{
  "n_layer": 12,
  "d_model": 224,
  "n_head": 4,
  "n_kv_head": 4,
  "head_dim": 64,
  "d_mlp": 576,
  "vocab_size": 8192,
  "activation": "swiglu",
  "norm": "rmsnorm",
  "norm_place": "pre",
  "norm_eps": 1e-05,
  "positions": "rope",
  "rope_base": 49500.0,
  "rope_fraction": 0.25,
  "qk_norm": false,
  "attn_scale": 0.125,
  "bias": "none",
  "tie_embeddings": false,
  "parallel_block": false,
  "init": "uniform",
  "init_std_qkv": 0.0299,
  "init_std_o": 0.0,
  "init_std_up": 0.0299,
  "init_std_down": 0.0,
  "optimizer": "adam_variant",
  "lr": 0.00136,
  "beta1": 0.9,
  "beta2": 0.98,
  "weight_decay": 0.11,
  "lr_head": 0.00743,
  "grad_clip": 2.0,
  "warmup_steps": 597,
  "schedule": "wsd",
  "decay_fraction": 1.0,
  "decay_shape": "linear",
  "final_lr_fraction": 0.05,
  "batch_tokens": 65536,
  "seq_len": 1024,
  "doc_mask": true,
  "train_tokens": 356500000,
  "steps": 5440,
  "dataset": "wikipedia_en"
}
MLP neurons of a small language model. Each row is named by its layer, matrix (gate and up: input weights) and neuron, and shows model dimensions 80-175. Each number is 200 + 30 x the weight over its row's rms, rounded and kept within 0 to 999. A neuron's up and down rows have the sign that makes its largest values positive.
Before each neuron's rows, "fires after" lists the tokens most often just before its 100 highest values on Wikipedia text that the model never trained on; "fires on" lists the tokens most often at its 100 highest values on Wikipedia text that the model never trained on.

fires after: "s", "S", " Al", " Is", " Des", "us"
fires on: "s", "o", "a", "la", "ep"
L9.gate226,195,215,194,223,168,198,184,209,207,182,213,206,203,234,179,191,178,170,232,212,173,198,200,187,239,216,137,207,197,209,208,194,230,228,199,212,201,236,157,215,214,194,195,206,200,231,163,190,129,262,223,139,179,152,250,217,208,234,244,195,187,173,187,232,191,189,164,184,185,141,196,259,191,191,199,259,211,202,226,169,205,186,216,205,194,216,203,191,190,205,249,187,222,205,212,199
L9.up226,177,187,213,186,179,213,206,241,231,199,235,187,221,155,207,185,197,208,262,225,187,184,199,202,184,234,105,184,223,208,244,228,175,178,182,172,168,252,173,275,195,201,210,193,178,191,171,227,162,223,178,158,190,206,202,207,286,264,264,140,185,193,119,202,222,197,199,217,199,173,219,204,179,197,284,236,282,150,211,181,191,189,177,231,183,189,240,177,209,246,188,185,248,208,246,219

fires after: "9", "\n"
fires on: "==", "7", "===", "3", "4", "6"
L5.gate198,202,226,239,186,233,173,213,208,154,218,209,171,238,242,216,182,294,216,189,248,216,208,171,229,207,183,192,209,227,239,223,204,166,205,186,243,242,172,183,227,194,197,201,201,164,185,197,174,199,204,143,206,215,161,197,219,236,203,203,233,224,212,183,217,194,226,169,211,147,185,211,199,191,251,153,172,169,188,202,175,164,187,238,158,280,226,227,207,231,144,171,190,174,186,199,195
L5.up198,261,208,228,187,216,183,198,198,222,171,177,178,202,265,219,181,197,216,248,206,223,178,173,226,191,218,198,200,172,216,221,206,164,256,228,210,171,173,168,224,191,214,184,238,152,204,174,227,192,182,160,233,209,147,195,258,183,298,184,201,214,209,177,177,175,238,227,197,190,177,205,154,199,233,200,145,195,182,195,190,192,170,186,169,242,199,196,143,222,185,163,191,171,202,229,216

fires after: "1", " ", " ("
fires on: "9", "'", "em", "8"
L8.gate470,219,241,164,213,234,219,197,158,203,210,194,179,241,266,213,210,199,177,186,159,211,255,223,160,195,214,196,184,207,233,211,249,206,216,223,193,185,128,204,196,191,168,202,213,159,181,175,167,235,186,203,154,199,158,236,217,187,180,198,174,196,133,207,163,140,268,205,186,144,167,160,177,228,235,261,184,176,224,212,188,228,160,235,235,212,285,204,169,184,158,270,223,225,236,194,196
L8.up470,189,216,198,193,158,206,188,219,218,242,218,209,245,234,166,266,181,180,189,146,166,217,246,194,164,200,207,160,141,185,158,209,172,195,222,197,200,174,267,241,176,223,165,208,164,200,204,235,281,170,132,185,196,188,210,212,174,198,152,181,204,203,253,202,142,213,182,185,183,217,196,198,202,265,177,203,224,168,236,195,194,201,179,223,195,212,199,203,193,229,224,208,245,194,177,224

fires after: ",", " is", " |", " was", ")"
fires on: " a", " an", " ", " is"
L9.gate283,198,249,201,241,210,192,211,235,205,206,176,207,177,190,210,255,160,242,212,149,221,189,214,222,257,191,165,214,191,201,201,224,153,206,193,228,211,187,192,207,166,180,195,226,226,273,202,158,186,188,215,221,150,183,217,217,204,218,212,158,177,236,151,209,215,214,168,217,212,194,214,173,228,197,164,191,195,224,146,204,215,125,150,228,234,193,228,156,193,206,196,192,176,211,201,208
L9.up283,131,203,165,224,158,226,199,230,208,153,187,232,198,200,197,241,190,166,203,190,192,207,220,170,211,252,219,204,196,199,211,202,191,158,215,222,221,241,144,195,265,182,193,140,173,160,197,163,176,151,169,206,233,190,210,171,200,215,263,239,191,175,258,213,170,229,221,210,175,186,160,221,191,214,166,164,244,261,162,230,223,193,190,140,211,176,236,209,228,167,155,186,239,207,185,199

fires after: "\n", "1", " (", "2", "B", " place"
fires on: ",", "\"", "==", "8", "'"
L6.gate126,273,251,234,166,191,168,236,180,160,174,177,188,225,180,181,215,168,201,178,196,174,143,234,173,210,186,218,240,204,220,225,167,203,202,187,195,184,157,228,149,202,210,146,169,180,204,225,208,237,180,198,188,189,174,254,259,229,156,211,241,221,249,253,218,174,178,182,208,238,170,209,242,209,159,184,191,196,220,220,163,233,180,175,154,212,231,146,138,239,159,231,152,199,214,165,236
L6.up126,165,207,209,198,189,214,239,186,169,130,218,178,244,223,217,215,233,186,211,242,204,148,237,256,270,233,142,260,222,227,291,207,192,174,206,214,207,237,183,224,222,228,181,204,200,218,213,213,250,175,200,181,177,173,184,179,207,207,211,208,200,113,229,190,224,163,190,173,214,218,210,216,210,220,242,170,231,208,203,258,154,179,236,179,196,185,214,245,211,208,141,197,141,208,268,192

fires after: "\n", " (", " to"
fires on: "\n", "\"", "tur", " protect", "fil", "bor"
L4.gate145,224,202,224,211,164,186,205,263,231,231,125,225,257,186,193,184,223,209,174,199,207,174,213,214,202,201,245,172,193,257,245,172,181,189,165,175,204,138,157,219,209,207,191,140,188,252,133,165,251,215,167,201,223,205,182,235,220,229,234,221,182,276,178,205,167,188,158,220,190,241,241,225,219,215,206,222,193,154,185,163,201,160,173,165,218,230,177,187,175,142,192,225,182,211,211,180
L4.up145,153,180,158,184,230,232,211,229,246,258,187,227,226,183,181,157,222,259,173,210,227,158,177,198,236,254,241,202,167,193,217,203,204,158,186,158,214,151,189,230,251,177,158,198,218,225,172,221,248,192,200,154,247,212,224,219,215,186,203,218,198,184,190,135,267,201,187,249,206,239,209,199,142,224,257,252,203,217,208,132,150,218,214,256,201,204,236,200,240,182,179,195,204,155,234,170

fires after: " |", "|", ".", ":"
fires on: " \"", " “"
L8.gate58,179,198,225,184,180,246,212,209,160,217,230,236,192,230,163,231,171,145,164,232,236,206,220,227,213,207,239,223,128,165,137,234,271,213,220,203,200,234,166,178,211,219,198,205,190,187,189,191,208,221,189,185,157,204,244,219,172,201,239,206,203,177,163,253,165,164,188,221,150,166,160,207,215,109,199,181,204,200,226,153,225,185,225,200,165,212,199,204,133,199,218,203,249,249,201,227
L8.up58,212,174,219,232,211,197,192,187,207,150,192,239,195,153,190,228,204,171,215,222,193,175,205,203,215,199,231,168,244,179,203,186,215,147,177,207,170,231,243,148,158,251,246,179,132,166,244,164,190,187,201,171,246,182,247,167,213,247,222,244,197,195,208,176,202,231,166,236,200,166,222,205,198,228,206,202,171,230,195,170,193,223,217,221,210,161,185,187,215,148,230,190,206,217,166,210

fires after: "9", "0", "8", "5", "6"
fires on: "4", "6", "0", "8", "–", "9"
L5.gate572,198,225,243,229,244,187,171,198,160,242,223,247,213,232,250,251,232,219,187,155,218,185,192,195,133,155,246,233,234,280,177,202,209,233,234,205,197,152,211,216,232,231,165,220,198,215,166,194,202,186,251,191,189,152,229,169,200,172,201,212,203,231,166,248,195,203,151,175,254,190,247,210,206,163,180,247,194,211,244,159,164,177,199,198,171,187,217,210,153,181,176,209,219,232,195,158
L5.up572,223,189,233,195,248,195,190,197,210,228,191,258,198,240,227,243,193,230,212,175,191,211,199,200,169,169,247,269,189,243,192,248,239,247,247,210,189,148,198,251,241,188,220,278,223,223,138,212,204,199,204,169,191,160,212,163,225,195,219,164,208,260,181,140,182,230,188,182,222,184,276,157,208,169,272,232,209,195,167,142,203,186,167,234,150,215,239,182,216,147,165,219,209,218,226,167

fires after: "\n"
fires on: "\n", "\""
L4.gate253,225,180,209,226,161,150,223,224,194,267,194,259,234,217,199,185,240,218,212,218,231,193,231,175,189,183,170,225,164,288,243,227,217,189,204,105,190,195,179,225,178,229,240,226,242,259,189,161,204,235,169,201,239,189,232,182,197,138,203,204,209,237,206,164,197,218,186,227,149,179,207,212,212,259,157,224,210,194,215,226,173,129,221,194,231,212,189,177,180,199,160,196,169,189,187,205
L4.up253,206,206,198,202,192,262,209,150,167,182,176,208,188,187,215,230,246,166,150,241,213,176,199,210,247,240,211,209,221,165,229,205,230,190,137,204,265,186,230,133,237,212,188,156,166,187,226,204,172,207,190,178,243,192,178,254,178,240,227,257,212,172,283,164,185,261,148,174,186,228,169,219,179,133,153,197,209,248,202,189,213,189,193,177,220,169,199,237,210,196,210,147,171,171,163,175

fires after: "9", "0", "8"
fires on: "0", "8", "7", "5", "1"
L5.gate193,164,225,244,204,179,215,202,216,176,184,196,116,183,218,151,187,209,198,195,195,207,173,196,196,236,205,184,163,197,233,221,180,179,227,174,190,222,203,222,229,218,229,177,114,179,184,213,246,213,183,186,216,227,195,193,258,158,181,242,196,175,176,259,153,197,217,204,203,146,209,167,218,206,233,229,147,233,236,187,166,159,202,198,157,250,278,264,224,181,213,159,211,207,160,159,171
L5.up193,202,190,231,159,219,216,224,236,162,227,238,167,187,219,194,196,226,187,205,194,179,198,206,250,159,187,210,205,206,189,179,233,146,184,189,177,174,240,226,182,211,214,211,163,184,179,224,196,227,222,181,214,216,174,201,190,197,186,231,221,222,178,176,186,220,232,221,197,154,154,155,213,151,287,214,206,160,226,160,114,150,197,211,171,196,167,240,206,201,236,203,240,236,192,206,200

fires after: " ", " de", "de"
fires on: " ", "-"
L8.gate285,165,183,240,187,206,200,206,204,189,199,208,215,210,236,147,224,209,192,209,243,134,207,145,118,156,172,175,188,215,155,242,176,201,179,198,201,270,196,199,189,201,198,222,213,205,182,200,159,173,226,219,206,196,230,187,192,189,165,113,240,193,205,180,157,207,180,177,238,155,174,182,209,221,214,272,212,210,210,145,204,158,170,216,162,236,229,195,260,188,188,192,225,214,193,209,171
L8.up285,190,194,211,289,166,230,185,193,187,264,199,232,182,203,182,255,264,238,218,206,259,253,205,177,226,143,203,249,220,233,222,180,179,201,166,185,215,187,216,180,220,224,199,244,208,209,164,171,229,185,166,203,198,155,206,157,206,192,142,199,211,185,180,187,168,188,180,159,218,191,231,230,194,199,234,199,241,135,196,210,152,182,239,201,177,294,250,156,248,163,212,261,168,164,189,168

fires after: "\n", ".", " |"
fires on: "|", " |", " ", " to"
L8.gate195,220,210,235,232,229,185,207,214,203,223,213,208,176,163,191,207,193,208,212,220,287,194,192,266,170,151,225,229,216,237,154,219,209,192,187,199,176,243,148,145,156,209,231,219,228,212,194,231,197,225,262,219,176,202,192,193,226,245,192,244,200,138,194,268,222,201,213,213,247,156,155,254,229,190,207,232,210,266,187,180,191,209,249,208,170,172,181,237,223,201,248,238,222,243,169,208
L8.up195,189,154,234,219,178,205,224,285,184,152,139,237,224,210,224,164,190,234,148,177,207,175,171,248,164,255,239,186,278,225,198,229,197,175,153,205,219,199,208,199,138,230,215,158,229,174,224,165,169,230,200,198,165,234,144,201,222,198,252,233,208,191,164,239,152,206,221,215,190,204,184,166,222,185,199,243,197,260,158,208,186,221,251,266,203,163,221,206,202,186,189,232,192,220,256,173

fires after: "\n", "|", "-", " ", "il"
fires on: "\n", "ly", " officially", " Party", "Senior", "approximately"
L5.gate148,207,175,183,194,158,153,194,181,194,202,166,218,206,206,185,208,210,164,177,190,214,142,204,158,223,144,186,181,207,202,209,215,158,168,170,225,167,204,220,163,229,190,179,194,187,197,244,165,191,213,210,160,223,149,187,178,194,201,158,257,254,173,249,229,182,159,198,222,245,199,192,234,189,175,178,176,155,235,147,250,216,212,206,189,184,210,207,195,210,178,197,206,185,173,177,188
L5.up148,221,239,130,148,204,220,200,195,252,144,189,135,172,200,159,204,187,206,165,221,183,192,243,191,196,210,229,264,234,224,180,206,186,141,184,228,195,199,180,177,208,193,177,202,222,191,169,156,211,202,201,187,230,194,166,160,168,234,228,239,134,183,222,238,228,204,209,179,175,259,214,210,245,175,157,213,172,254,123,227,240,183,180,133,189,186,174,234,200,139,174,207,223,194,202,259

fires after: "1", "2", "\n"
fires on: "9", "0", "===", "8"
L9.gate23,176,191,186,214,219,216,181,194,188,195,243,182,222,217,149,265,207,243,181,216,251,225,231,250,189,232,94,126,213,227,182,201,205,229,160,181,233,212,232,189,258,208,174,194,290,242,155,221,230,204,195,170,180,218,218,249,251,187,199,181,200,192,215,191,207,176,187,222,175,187,191,203,196,177,262,186,222,190,222,158,241,213,229,209,176,247,256,184,148,202,180,212,213,187,213,199
L9.up23,176,254,148,198,209,206,194,209,186,162,155,219,199,215,210,215,181,191,206,204,265,254,166,212,157,227,239,196,151,227,220,268,207,182,224,206,198,215,222,213,201,164,183,209,202,182,192,234,226,192,231,181,190,215,201,193,182,222,188,134,194,184,232,133,204,165,231,211,216,220,191,154,204,214,174,157,211,221,126,234,188,190,156,156,189,196,195,214,197,165,214,172,235,235,141,184

fires after: " |", "\n", "-", " Turnout"
fires on: " ", "-", " |"
L6.gate498,171,229,254,217,162,218,178,211,175,121,203,132,221,220,223,156,194,187,165,166,229,198,188,181,227,181,247,176,238,226,164,165,267,249,166,256,209,172,196,145,205,176,180,199,205,210,236,186,165,206,194,221,174,145,200,215,193,145,170,212,231,185,193,201,169,210,173,180,184,173,164,147,237,185,131,210,253,180,266,250,199,180,214,190,146,222,215,168,203,210,233,201,149,209,182,238
L6.up498,146,205,203,212,199,233,171,244,202,174,188,199,163,211,177,226,187,217,171,191,217,176,198,161,221,221,244,199,208,233,229,163,245,180,182,210,178,191,250,175,205,208,256,249,195,210,187,223,167,234,207,190,183,239,198,172,237,214,200,198,142,169,208,213,229,144,236,239,172,192,204,184,243,186,125,182,199,236,222,177,166,191,254,197,184,225,254,193,227,211,207,220,189,203,222,180

fires after: "\n", "-", " (", " Release"
fires on: "\n", " (", "The", " NRHP", " date", "born"
L8.gate499,226,191,212,208,198,174,191,228,203,199,187,211,243,220,182,216,225,194,224,222,230,240,242,214,209,214,250,226,211,179,235,219,214,207,229,156,167,160,268,214,241,204,229,211,159,217,214,163,196,228,160,174,259,180,139,167,179,148,211,199,277,138,271,218,193,166,160,212,165,142,228,194,243,190,218,215,188,205,198,200,219,213,254,184,201,163,186,183,218,198,215,134,167,195,162,168
L8.up499,191,215,232,146,217,207,197,186,196,196,171,185,199,198,161,208,196,157,196,200,229,176,226,226,126,203,234,184,190,164,239,224,226,200,186,196,245,178,184,228,187,206,183,216,216,245,137,219,224,199,191,197,181,199,228,237,226,237,242,162,163,188,213,174,197,191,181,167,222,264,184,231,271,152,251,136,196,226,185,202,202,189,183,235,185,197,217,191,200,174,223,198,195,189,247,173

fires after: "0", "\n", "9", "1", "Early", "2"
fires on: "0", "\n", "5", "9", "3", " life"
L8.gate96,185,227,187,225,191,238,152,209,190,204,140,174,234,264,175,213,239,214,182,182,208,240,215,125,162,182,230,250,185,242,199,180,214,215,232,230,211,158,199,214,203,170,185,139,161,142,224,169,251,162,234,229,204,218,220,191,227,215,206,219,241,198,212,207,205,171,179,209,215,210,167,173,173,194,168,210,226,200,145,213,256,237,211,171,221,191,201,173,183,206,154,202,128,232,174,227
L8.up96,216,206,166,163,198,215,173,205,209,115,159,188,203,254,188,228,179,188,189,169,235,191,211,200,199,254,217,233,190,184,183,177,191,224,147,239,198,199,188,207,220,186,242,170,167,230,257,165,201,137,212,269,262,170,181,261,166,193,278,215,172,298,231,166,179,142,163,197,206,165,179,168,209,184,202,184,249,182,146,252,230,212,159,162,217,237,203,197,185,240,181,229,132,195,179,225

fires after: "8", "1", " the", "9", "0", "7"
fires on: "0", "9", "2", " first", "8"
L9.gate112,139,154,165,208,128,136,122,215,190,172,181,191,189,224,164,156,223,214,182,190,157,211,203,162,205,192,214,142,144,234,242,242,172,214,196,173,244,231,232,203,186,211,150,198,228,191,190,236,218,214,188,185,188,213,189,178,182,201,164,248,217,228,203,225,198,213,187,220,200,176,186,190,212,231,150,166,208,173,187,196,210,228,204,205,224,199,232,200,197,154,178,210,219,186,217,177
L9.up112,253,210,185,161,164,156,230,206,222,234,223,203,218,223,191,202,218,210,143,208,225,195,129,242,171,208,234,203,154,204,173,254,193,206,239,170,165,156,218,145,257,213,146,180,178,276,190,213,197,229,228,165,187,204,223,165,232,245,156,199,189,183,166,142,185,187,194,205,216,195,177,234,182,172,177,222,143,191,214,220,163,230,183,214,198,242,194,192,202,196,234,215,234,185,214,174

fires after: "2", "\n"
fires on: "0", "|", " |"
L6.gate105,175,217,207,234,201,221,203,230,168,157,173,187,215,201,185,214,166,197,189,232,192,210,205,227,199,216,189,232,164,222,153,218,154,240,142,236,211,248,191,179,211,225,167,155,211,207,211,202,195,158,181,197,130,231,170,223,195,177,163,229,213,168,226,220,208,163,235,273,205,177,217,159,231,180,135,124,211,201,222,169,194,230,215,228,139,183,214,199,188,167,156,181,162,199,184,224
L6.up105,206,209,213,236,206,217,252,205,178,220,206,156,162,227,190,173,221,155,169,198,222,185,250,250,194,229,146,245,221,167,180,206,201,205,175,223,231,166,181,201,224,208,171,191,198,215,180,190,202,179,202,208,148,196,202,209,206,152,160,164,217,188,207,165,247,189,175,271,182,173,191,215,183,174,183,192,244,200,239,164,236,220,276,224,148,189,211,231,255,193,231,199,210,209,183,234

fires after: "9"
fires on: "7", "6", "8", "ner"
L4.gate256,209,270,176,222,176,206,210,207,187,144,225,217,223,212,200,169,213,218,163,224,208,210,199,199,197,209,254,168,220,259,198,164,149,203,194,247,168,176,227,155,165,179,171,199,196,229,167,161,197,190,241,194,227,165,236,173,226,226,163,218,199,189,156,210,230,165,220,229,233,193,200,155,161,153,201,185,189,139,263,185,147,238,211,176,197,233,207,179,191,146,176,195,149,218,177,233
L4.up256,169,187,215,132,206,259,211,205,197,115,238,257,199,175,187,145,179,207,178,215,171,185,165,156,178,181,202,217,180,217,182,162,214,218,224,232,174,216,226,160,208,227,244,226,202,200,191,220,214,108,205,205,230,214,183,235,235,259,163,195,161,224,199,194,248,166,248,248,246,199,239,212,224,141,152,159,195,172,213,208,155,245,223,201,223,204,233,192,215,190,167,218,175,190,172,215

fires after: "\n", " (", "|", " a"
fires on: " \"", "\"", "\n", "'"
L6.gate471,238,208,226,174,217,200,251,209,154,203,187,176,257,219,200,206,214,216,199,180,227,147,192,194,244,200,174,203,271,211,197,177,197,192,171,188,168,150,230,192,225,228,185,201,138,239,199,234,200,183,190,220,191,139,260,228,223,177,203,219,223,226,214,170,177,198,184,240,180,151,191,203,187,168,219,239,204,184,291,150,164,184,218,197,174,192,196,184,198,161,203,153,178,201,179,202
L6.up471,174,218,205,184,210,216,215,213,216,207,166,257,226,281,138,231,253,263,149,215,236,147,206,259,230,257,165,220,198,207,193,235,224,174,266,223,233,190,195,197,199,209,188,177,187,223,168,225,261,246,192,191,212,161,224,232,221,215,194,245,196,238,219,166,199,217,219,244,177,206,214,274,158,171,181,199,185,186,241,212,215,158,245,179,192,263,201,185,172,166,193,161,155,175,205,224

fires after: "\n", ".", " \""
fires on: "A", "E", " A", " She", "-"
L6.gate218,172,180,229,226,207,207,209,152,215,185,204,160,246,192,200,184,212,194,147,222,239,210,263,230,184,189,194,171,208,149,192,140,217,232,171,219,203,200,153,201,225,211,237,226,241,189,220,166,187,223,205,197,187,184,223,180,228,212,148,196,197,198,188,241,211,201,183,149,206,225,192,261,212,147,246,211,175,180,229,151,244,244,247,195,161,185,286,219,139,224,209,204,202,233,180,264
L6.up218,199,251,173,255,174,208,185,222,177,195,223,195,208,258,175,156,133,196,201,170,238,196,219,219,197,245,235,209,229,197,194,164,212,237,226,210,185,176,180,196,261,207,177,193,187,170,183,195,243,209,238,237,164,203,190,173,249,250,186,247,177,214,181,192,217,162,222,235,181,197,228,234,185,194,195,167,212,149,160,246,161,230,166,199,157,196,172,202,224,189,146,248,148,233,163,154

fires after: "1", "9", "\n", "8", "7", "."
fires on: "9", ".", "-", ":", " In"
L6.gate434,233,155,151,172,194,204,194,203,184,181,147,205,248,190,244,259,229,166,161,210,224,210,227,227,232,206,232,238,179,226,157,218,189,259,184,147,211,221,186,146,230,203,177,208,264,251,157,181,195,202,254,200,153,170,188,208,264,213,195,171,210,193,218,206,156,255,224,210,172,203,206,229,208,215,195,174,181,195,221,149,248,133,191,208,196,201,267,181,161,118,190,215,176,198,191,201
L6.up434,269,210,209,130,218,236,196,185,203,226,256,154,231,226,192,181,222,203,210,188,206,183,199,201,229,229,202,243,193,242,120,194,192,246,182,216,254,203,201,233,179,195,210,199,269,227,158,196,132,176,198,215,169,125,226,219,225,200,183,200,203,188,233,208,203,201,199,242,203,188,252,208,237,203,207,189,229,233,255,150,198,176,204,141,227,161,233,204,115,179,210,226,193,197,179,229

fires after: "\n", "."
fires on: "=", "===", " is", " =", "=="
L6.gate11,268,192,254,192,228,196,191,161,199,242,204,164,223,194,225,231,185,225,212,174,178,209,181,206,160,176,206,258,186,205,233,207,219,227,214,212,262,209,157,200,260,219,216,170,211,196,189,139,194,245,154,194,208,199,175,205,199,213,179,181,158,194,209,141,190,235,203,194,209,206,179,186,212,214,219,197,229,194,202,191,169,220,249,217,261,156,223,211,191,199,222,227,237,212,181,143
L6.up11,223,196,160,172,237,212,164,206,217,191,210,227,200,180,183,205,210,219,219,162,200,209,215,212,182,204,183,230,154,105,246,188,236,182,169,134,209,202,223,258,217,240,175,172,168,221,226,206,176,190,189,191,255,210,197,206,169,232,239,229,127,196,176,215,175,213,212,154,205,234,203,274,173,194,169,181,171,191,234,158,202,190,180,233,308,172,210,199,164,181,183,193,174,170,188,152

fires after: "\n", " a"
fires on: "\n", " re", ",", "ch"
L6.gate271,188,217,246,158,187,208,194,179,142,201,237,198,207,225,204,175,213,152,183,238,157,173,194,200,152,178,238,203,253,232,201,230,174,215,176,168,160,178,238,171,195,172,179,144,163,178,234,158,183,211,235,187,205,135,198,229,157,187,211,220,237,131,208,215,155,208,209,194,222,160,159,214,224,173,217,208,213,203,250,213,249,192,173,166,240,225,155,205,195,183,251,174,189,157,161,220
L6.up271,232,193,157,177,137,227,181,222,158,138,168,246,176,203,200,206,157,181,185,177,213,169,174,168,212,234,213,196,264,208,182,212,194,204,125,219,191,206,214,198,233,152,172,225,165,156,185,225,187,217,190,141,217,126,185,177,203,177,246,195,199,188,193,273,192,177,182,206,192,221,182,163,232,190,201,180,245,236,217,222,243,187,150,186,223,236,208,162,162,185,108,169,159,194,186,205

fires after: "\n", "."
fires on: "\n", "s", " It", "es"
L6.gate535,246,199,158,183,146,158,222,227,186,227,195,190,174,210,209,215,254,213,150,186,198,162,169,155,211,118,214,227,259,210,187,205,200,178,171,176,206,247,206,231,203,175,220,145,223,245,175,184,210,184,170,214,238,193,252,152,153,165,211,168,236,151,233,178,185,195,198,206,198,195,166,193,203,238,217,207,173,273,184,230,155,209,245,231,172,178,179,228,225,241,237,227,199,176,201,180
L6.up535,164,166,219,215,178,219,193,197,206,214,224,222,177,204,225,256,205,169,189,200,229,230,202,170,179,204,203,208,220,191,149,208,192,183,226,240,233,178,240,153,157,232,192,223,187,174,221,213,178,182,171,189,150,143,196,200,233,212,191,162,184,168,214,208,224,231,214,194,196,211,224,146,203,188,151,237,186,210,238,185,232,229,243,166,220,162,234,213,152,165,182,181,183,195,213,207

fires after: "0", "1", "9", "2", " "
fires on: "8", ",", "7", "s", " he"
L8.gate513,234,200,192,197,168,242,163,251,157,233,162,239,195,227,186,265,223,180,147,212,134,235,227,213,212,185,171,157,226,217,214,179,209,155,202,167,211,224,234,159,203,190,162,184,171,172,155,148,226,187,243,182,145,244,203,227,198,147,221,208,206,215,218,254,192,192,192,228,198,201,207,205,212,147,146,158,230,233,178,219,201,186,186,173,267,155,198,216,214,182,208,173,178,221,217,215
L8.up513,246,179,179,169,213,185,197,186,190,228,211,186,211,218,166,189,224,185,154,236,140,164,172,217,214,221,231,166,217,232,227,182,242,188,218,150,209,200,241,192,177,230,201,239,166,207,165,171,250,159,249,148,190,214,229,209,203,228,214,230,202,182,192,215,169,195,259,189,200,198,226,211,173,186,175,181,168,190,216,208,209,212,154,201,203,163,201,240,195,219,179,181,209,196,231,226

fires after: "\n"
fires on: "-", "|", " |", " Col"
L6.gate103,191,217,231,176,185,193,171,228,155,178,131,174,219,217,165,252,194,199,182,258,224,159,248,222,220,185,225,185,213,203,261,178,240,225,141,200,214,180,179,211,197,264,204,239,226,216,225,239,140,198,202,221,194,214,217,194,171,186,256,280,206,119,221,198,150,129,191,196,153,177,169,242,268,144,184,215,172,159,214,163,209,178,164,181,152,172,208,198,162,157,179,219,201,209,174,197
L6.up103,203,256,203,167,163,156,198,203,187,172,214,167,208,182,186,222,139,157,204,183,165,180,164,203,253,236,174,239,210,192,238,206,230,199,154,199,195,216,180,192,218,174,194,240,214,176,215,201,203,241,179,202,154,174,221,221,331,183,228,172,174,231,251,203,162,177,184,228,131,183,194,199,180,171,239,155,226,168,224,224,204,190,173,164,167,178,220,162,215,211,210,218,144,218,144,226

fires after: " /", " is", " was", " Votes", ";", "-"
fires on: " ", " the", " an", " and", " |", " a"
L9.gate430,185,175,202,213,234,218,250,190,201,152,140,200,202,239,170,219,214,184,183,238,266,224,142,215,263,241,111,181,230,183,198,181,207,169,212,239,179,202,236,180,241,152,194,221,217,187,216,179,140,209,164,200,207,197,252,196,179,192,236,262,176,208,169,193,215,195,200,218,224,160,163,222,245,149,211,273,204,167,192,192,195,185,161,167,259,235,237,228,154,175,216,180,168,203,269,242
L9.up430,200,206,198,146,222,233,220,213,179,189,193,216,203,263,167,191,176,190,175,197,180,188,226,182,262,285,251,247,190,235,235,207,210,225,189,238,209,177,166,195,228,143,221,133,223,211,214,220,174,229,171,212,247,219,205,230,164,222,202,216,175,239,188,240,145,204,173,151,172,245,204,199,218,196,174,200,243,220,197,183,210,205,177,200,240,194,219,191,207,173,213,210,140,186,192,179